MLP neurons of a small language model. Each row is named by its layer, matrix (up: input weights) and neuron, and shows model dimensions 32-159. Each number is 128 + 32 x the weight over its row's rms, rounded and kept within 0 to 255.
Before each neuron's rows, "fires after" lists the tokens most often just before its 100 highest values on Wikipedia text that the model never trained on.

fires after: ",", " g", " K", " sh", " was"
L6.up387 [ 98 111  92  75 110 194 135 110 172 154 139 127 127 130 172 116  92  91 102 187 116 143 114  82  62 156 148 135 161 161 146 133 175 239 128 138  95 121 167 145 154  89 134 102 158 138 142 123  88 101 125 177 131 131 131  90 153 141 117  31 128 124 147 147 124  78 116 123 133 154 127  86 135 105 104 151  61 117  94 111 182 127 113 100 115 156 123 148 101 132 148  81 165 151 169 136  55 191 156  88 129 127 161 146 159 157 168 130  93  68 127 135 122 158 114 136 150  98 156 103 142 107 111  85 119 133 103 220]

fires after: "\n"
L3.up38 [107 142 108  88 184 125  96 163 155 176  82 147 148 150 147  87  91 116 149 156  67 138 121  88 148 102 158 100 132 163 136 178 171 158 121 155 103 175 104 106 149 130 125 132 152 212 138 160 146 132 167 105 132  92  89 121 122 144 153 175 155 104 156 167 141 118 128 119 120 153 124  88 115  66 115 114  60 138  50 104 147 148 133 119 166 133 134 127  88 127 154 102 161 122 156  81  84  97 142 107 105 127  83 122 129  77 164 165  96 109 158 132 137 155 137 115  84 138  89 159 103 127 135 133  89 130  99 177]

fires after: "-", "\n", " |"
L8.up339 [ 97 134 111 105 158 135 130 142 190 143 133 127  78  83 138 130 118 140 124 121 125 110 111  90 130 160 135 146  98 172 160 105 113 112 148 151  96 186 179 113 130 139 162 135  94 199 137 153 128 129 139 112 136 129  75 154  93 174 120  89 160  80 132 166 182 132 116 102 190 153 115 105 100  75 111  45 105 133 155  87 173 104 170 107 158  68  82 120 140 106 114 134 195  80 158 141 138 125 156 154 118  69  73 139  79 101 139 104  94  90 202 124 123 186 192 102  98  82 119 167  90  69 164 178 157  58 104 154]

fires after: " Bar", " And", " B", " C", "sh", " H"
L8.up525 [103 183 146 102 123 130 134 151 102  98 119 159 129 164 127 109 213 129  94 120 117 141 118 116 139 119  80  99 223 142 139 152 107 232 128 116 113 107 145 155 100 146  46  94 112 159 132 138 104 125 115 143 109 104 103  99 173 128 118 168 134 118 139  91 156  81  68 177 104 149 157  99 119 117 125 113 164 140 112 131 132 152 148 168 139 218 116 173 174 148  81 139 182 137 169 142 128 124 125 100  93  66 118 139  86  43 151 132 115  67 109 121 153 108 146  59 135  96 131 137 107  62 139 154 142 159 128 133]

fires after: "\n", "-"
L3.up669 [127 135  50  89 160 107 152 146 154 121 144 169 135 108 177 143 113 161 158 119 186 126  88  94  58 127 103 163 115 191 178 175 179 115 150 133 116 212 130  92 145 107 154 110 156 171 158 181 133 114 132 174 166 129  96  98 117 141 116  85 138 112 154  89 206  87  84  88 183 132 111  80  88  87  97 101  98 120 123 131 153 134 119 118 151 140  57 124 107 163 165 113 128 130 154 101 110 134  81 195 148 101 149 108 134 113 135 123 143 148 122 139  95 172 148 125  67 134 123 111 126 115 137 121 130 137  82 142]

fires after: "\n", "|", " Time", "-"
L6.up434 [ 95 141 114 127 157 151 111 108 126 111 162 143 149 106 132 124 136 126  95 182 101 150 158 127 103 118 100 158 144 137 162 166 189 127 112 183 131 122  89  38 154 113 139 129 151 139  52 185 118 130 137 109 123 124 104 126 116 145 174 114 109 120 200 171 168  97 116  33 112 119 168 147  83 105 161 166 131 136 123 155 133 122 113 146 151 191  19 151 148 160 110 101 152 155  98 170  71 113 173 147 113 131 120  93 156 131 174 185 150 144  89 119 140 114 154 115 124 109 109  96  85  73 173 128 156 126  45 104]

fires after: " d", " de", " D", "re", "v", "er"
L9.up619 [ 87 158 128 147 157 147 196 103 190 138 179  82 112 180 129 113 113 128 101 120 143 100 207 109 168 123 112 108 145 137 105 150  87  90 148 117 126 160 112 192 101 119  78  98 199 169  65  95 111 134 136 145 114 108 124 157 122 102 129 146 139  64 112  73 148  99 100 163 176 126 159  99 182 146 140 105  92 114 108 152 140 143  91 132  47 180  79 158 140 146 133  67 173  94 122 131 103  81 158 127  91  71 109  96 133 117  81 161  64 112 123 127 122 139 136  72 105 125 111  45  92 100 124 124  83 184 122 129]

fires after: "\n", "a", ")"
L2.up750 [125 131 106  93 171 167  87 133 140 165 117 202 125 107 136 128  95 207 153 166  90 174 148 132  96 129 151 131 129 111 165 205 142 129 137 158 132 207 109 133 143 153 125 127 127 171 156 152 148 150 166  84 202 103 117  84 168 136 157 171 151 142 174 164 115 151 152  85  86 122  91  83 126  94 122 117  57 123 116  98 101 123 144 117 135 104  99 151 123 142 150 125 141 112 179 102  96  83 100 118  64 129 104 118 122 147 174 123 121 107 173 147 156 115 140  97  52 133 111 155  59 125 125 128  98 126 133 163]

fires after: "|", "\n", " 199", " |", ".", " M"
L8.up729 [102 127  59 118 143 124 107 132 127  92  96 103 199 150 163 147 126 141 131 134  67 104 109  96  70 142 108 132 133 210 146 102 121 113 168 186  82 149 158 161 110  95 133 102  86 186 100 170 144  66 133 153 135 114 138 150 137 108 139 185 176  90 128 167  92 139 132 121 135 193 125  74 123 118  55 192 136 163  90 117 132 133 134 125 125 167 100 180  91 158 153 151 134  93 117  69  88 126 141 129  90 132 177  78 120 124 178 140  99 117 138 147 132 160 154 135  59 161 161 157 152 118 136 139  66  84  95 104]

fires after: "-", "\n", "I", "v", " A"
L6.up356 [ 82 113  96 135 130 130 157 128 132  94 137 125 118  98 158 134  86 131 125 158 123 131 134 112 113 127 100 111 132 177 213 100 169 128 141 169 108 197 115  88 101 121 131 106 109 214 141 238 128  86 140 126 154 129 108 128 131 157 134 135 168 139 151 102 164 104 111  80 122 126 115  62 117 122  39 110 132 146 168 125 153 117 147 140 152 114  74 133 119 123 139  62 173 113 156  91 111 104  79 158 151 108 126 110  99 106 130 123  82 126 112 106  94 198 174 143  57  71  93 147 106  88 156 107  78 136 101 166]

fires after: " K", " (", ",", " in", "_", " W"
L6.up80 [130 125  91  36 173  88 116 112 132 164 139 148 128 173 198 108 141  89  95 189 103 138 105 128  46 112  96 179 173 191 103  81 114 204 136  81 138 164 157  85 144 124 161 105  99 111 152  86 130 163 166 150 126 129 100 155 129 195  74 123 146 103 134 132 101 104 122  88 145 127 112  83 156  86 129 139 146 114  77 107 130 139 145 109 154 182 130 123 109  95 143 104 120 131 137  61 130 128 126 159 144 111 207 126 128 189 158 175 147  88 171 170 179 156  85 119 153 141 128 122 166  80 136  94 129 155 159 170]

fires after: " |", "|", "-", " F", " M"
L9.up270 [ 98 141 132  92 141  63  95 124 141 110 133 160 103  68 151  77  83 152  88 127 121  86  86 126 146 107 161 102 130 105 129 156 164 116 145 163 135 153 127 102 108 101  39 161 131 163  94 188 165  94 139  75 181 199 133 124 136 122 111  96 201 118 149 105 143 123 126  57 113 141 144 108 127  73  95  79 127 154 172 143 150 123 167 151 165  90 115 180  88 131 179 107 114 113 136 102  84  94 150 149 135  98 174 175 100 158 142 116 112 100 115  80 156 219 227 130  86 116 166 191 107  94 176 171 113  99 140 168]

fires after: "|", "-"
L3.up166 [102 143 104 147 120 153 148 150 153 116 156 170 145 111 156  68 143 185  82 140 111 145  93  95  82 107 151 132 134 136 118 160 175 110 124 162 103 174 131 103 108  90 137 115 167 146 134 193 112  80 145 129 138 120 115  94  94 168 162 133 178 150 197 135 214 103  68  95 162 179 196  84 106 118  76 118 145 135 126 113  38 102 151 155 187 165  55  87  89 132 157 132 106  86 150  94 107 114 144 126 153 112 190  72 135 118 162 131 131 108 130 124 140 168 143  95 121 173 154  84  99 118 140  76 122 162 102 127]

fires after: "|", "\n", "-", " •", " |", " S"
L3.up183 [ 84 168 104  77 136 109 137 153 140 115  95 136 140 125 122 149 122 112 106 163 143 128 155  77  72 127 146 135 128 167 196 143 106 130 142 125 105 150 163 143 134 119  75 116 130 159 124 174 108  88  92 139 163 139  72 112 120 154 174 169 140 147 157  83  96  90 139 148 129 154 132 100  82  83  57 151  97 138  97 154 156  92 176  76 100 148  86 175  97 153 127  79 101 166 114 153 108 125 162 120 112  96 122  86 184 127 168 181 126  82  92 117 109 187 159 104 109 167 115 140 112 127 143 105  92 161  94  85]

fires after: "|", "\n"
L3.up594 [ 68 127 100 136 160 141  78 141 131  84  92 102 183 166 150 133 174 160 123 194 100 120 107  57  80  78 146 122 162 179 179  80 102 174 135 190 125 180 151 171 131 114 134 160  86 120 116 120 107  89 112 119  87  61  94 159 119 137 125 144 143  99 131 134 123  92 107 163  92 166 101  85  85  91 124 147 135 145  98 104 172 151 101  71 110 159  86 129  85  69 126  68 112 108 143  92 106 145 138 137 126 110 157 149 161  83 151 115 160 164 141 113  85 140 131 144 133 185 129 187 127 124 142 168  87 110  86 119]

fires after: "th", " h", " C", " c", " H", " G"
L8.up482 [103 161 132 134 133 124 129 131 117  98  90 148 141 116 154 108 195 125 160  93 126 189 158  80 122  63 119 133 148 117 110 105  48 137  84 218 175 183 129 145  67 129  90 112  94 124  95 171 122 148 146  99 144  97  75 134  77 138 136 164 165 171 104 104 140  59 146 121 157 151 101 114 105 137 151 112 152 199  88 133 130 144 169 148 155 119  79 111 112 170  98 139 175  97 110 126 147 155  43 142 101  97 139 110 126  74 160 118 107 105  96 140  97 161 184 102 144 123 127 173 121 128 120 151  92 161 112 117]

fires after: " d", " c", " D", " C", "at"
L9.up471 [ 67 194 168 151 184 173 142 146 122 148 196 122 121 113 154  83 174 102 142 156 143  91  83 130 165 109  81 154  94 145 130 119  89 109 152 118 150 126 148 164 103  78 103 135 101 117  67 118  89 132 112  92 133 171 111 137  79 193 123 149 116 124 102 153 183  91 152 133 224 117  91 149 156 120  96  95 171 132  92 165 114 122 119 210 130 170 145 180  74  91 152 118 155 108 158 150  72 134  88 142  96 122  95 107 131 149 150 168 126 125 142 157 153 179 115  85  93 158 120 100 178 127 122  91  79 127  96 136]

fires after: " St", "|", "-", " |", " 197", " 196"
L6.up318 [ 70 183  97 105 115 172 145  99 117 142 166  81  96  66 111 122 166 100 131 145 135 150 116 138 120 104 118 142 124  68 182 176 168 143  88 164 128 136 134  69  93  93  97 131 143 198  12 133 140  76 135 128 102 141 111  82 139 139 164 100 143 144 210 113 189 161 119 100 175 126 226 101  78 109  81  94 148 123 102 103 147 161 176 142 159 152 151 145 145 137 111 120 106  54 141 138 134 145 202 173  81 132  80 127 138 113 144  93 139 109 149 126 139 165 164  74 124 152 167  95 116 138 148 119 108 148 117 109]

fires after: " a", " |", "-", ":", " "
L6.up148 [ 82 145 100 103 125 133 133 131 134 131 163 125 122  74 159 147 134 108 131 149 125 201 120 122 100 139 123 130 141 134 182 124 172 163 137 147 119 184 123 152 107 142  56  58 103 144 100 109 137 125 155 153  91 161  60  86 103 177 123 128 161  84 169  89 141 108 125 140 126 127 181 114 108 108 102 135 100 148 150  73 154  75 125  94 240 105 116 123 214 126 142 107 104  90  86 135  99 114 167  67 149 122 122  78 142 149 136 148 144 128 113 131  95 244 150 133 141  93 149  86 149  99 154 197  82 132  83 161]

fires after: " b", " c", " st", " p", " a"
L9.up253 [136 134  93 161 136 128 100 191 138 184 139  92 148  94 106 133 143 121 170 187 185 224  97 133 133 124 102 113 107 140  75 124 112 171 157 171 114  81 134 139  73  81  74 117 175 103  81 140  99 139 138 144 163 156 151  93  89 138 159 116 115 101  86 116 134  69 121 112 130 152 172  57 177 156  93 135 103 108 112 135 112 159 158 162 123 154  99 161 108 146  76 124 144  97 139  97 134 140 141 114  99 166  98  77 101 157 173 131 171 116 121 102 189 116 174  97 149 109 138 110 114  15 142 103  50 168 118 126]

fires after: " the", " b", " m", " a"
L3.up702 [116 126 144 146 118 107 151 156  78  70 106 119 134 178 114 128 150 137 121 147 115 226 109  45 114 144  75  79 109 169  91 167 161 112 191 181 165  98 138 135 117 106  82 112 166 112  76 148  84 166 130 175 112 179 113 102  89 153 171 103 113 105 124 132 201  72 118 143 116 175 164 120 115 143 104 171 108  79 100 114 149 150 140  94 174 145 118 140 138  74  94 153 101 187 102 158 104 130 174  92  93 139 160 105 166 149 132 138 185 116  82 103 139 110 140 153  80  68  94 108 144 127 111 134  84 164 111 120]

fires after: ",", " was", " would", " that", " may", " will"
L6.up194 [109 151 114 115 176 193 146 126 138 209 128 143 132 161 120 140  70  60 131 147 117 151 159 146  72  81 118 144 157 137 139 137 140 178 152 112  67  96 169 116 133 124 155 120  91 128 137 112  94  95 145 244 135  89  98 122 120 118 133 147 144 105 133 140  58 118 107 154 124  87  93 143 165 134 142 134 100 120 115 144 160 127 126 106  56  95 107 183 107 108  80 168 216 141 182 164 104 130 132  94 140 117 136 123 165 142 123 168 148 146 162 140 143 115  91 117 129 127 139 187 139  74 127 121  74 114 137 185]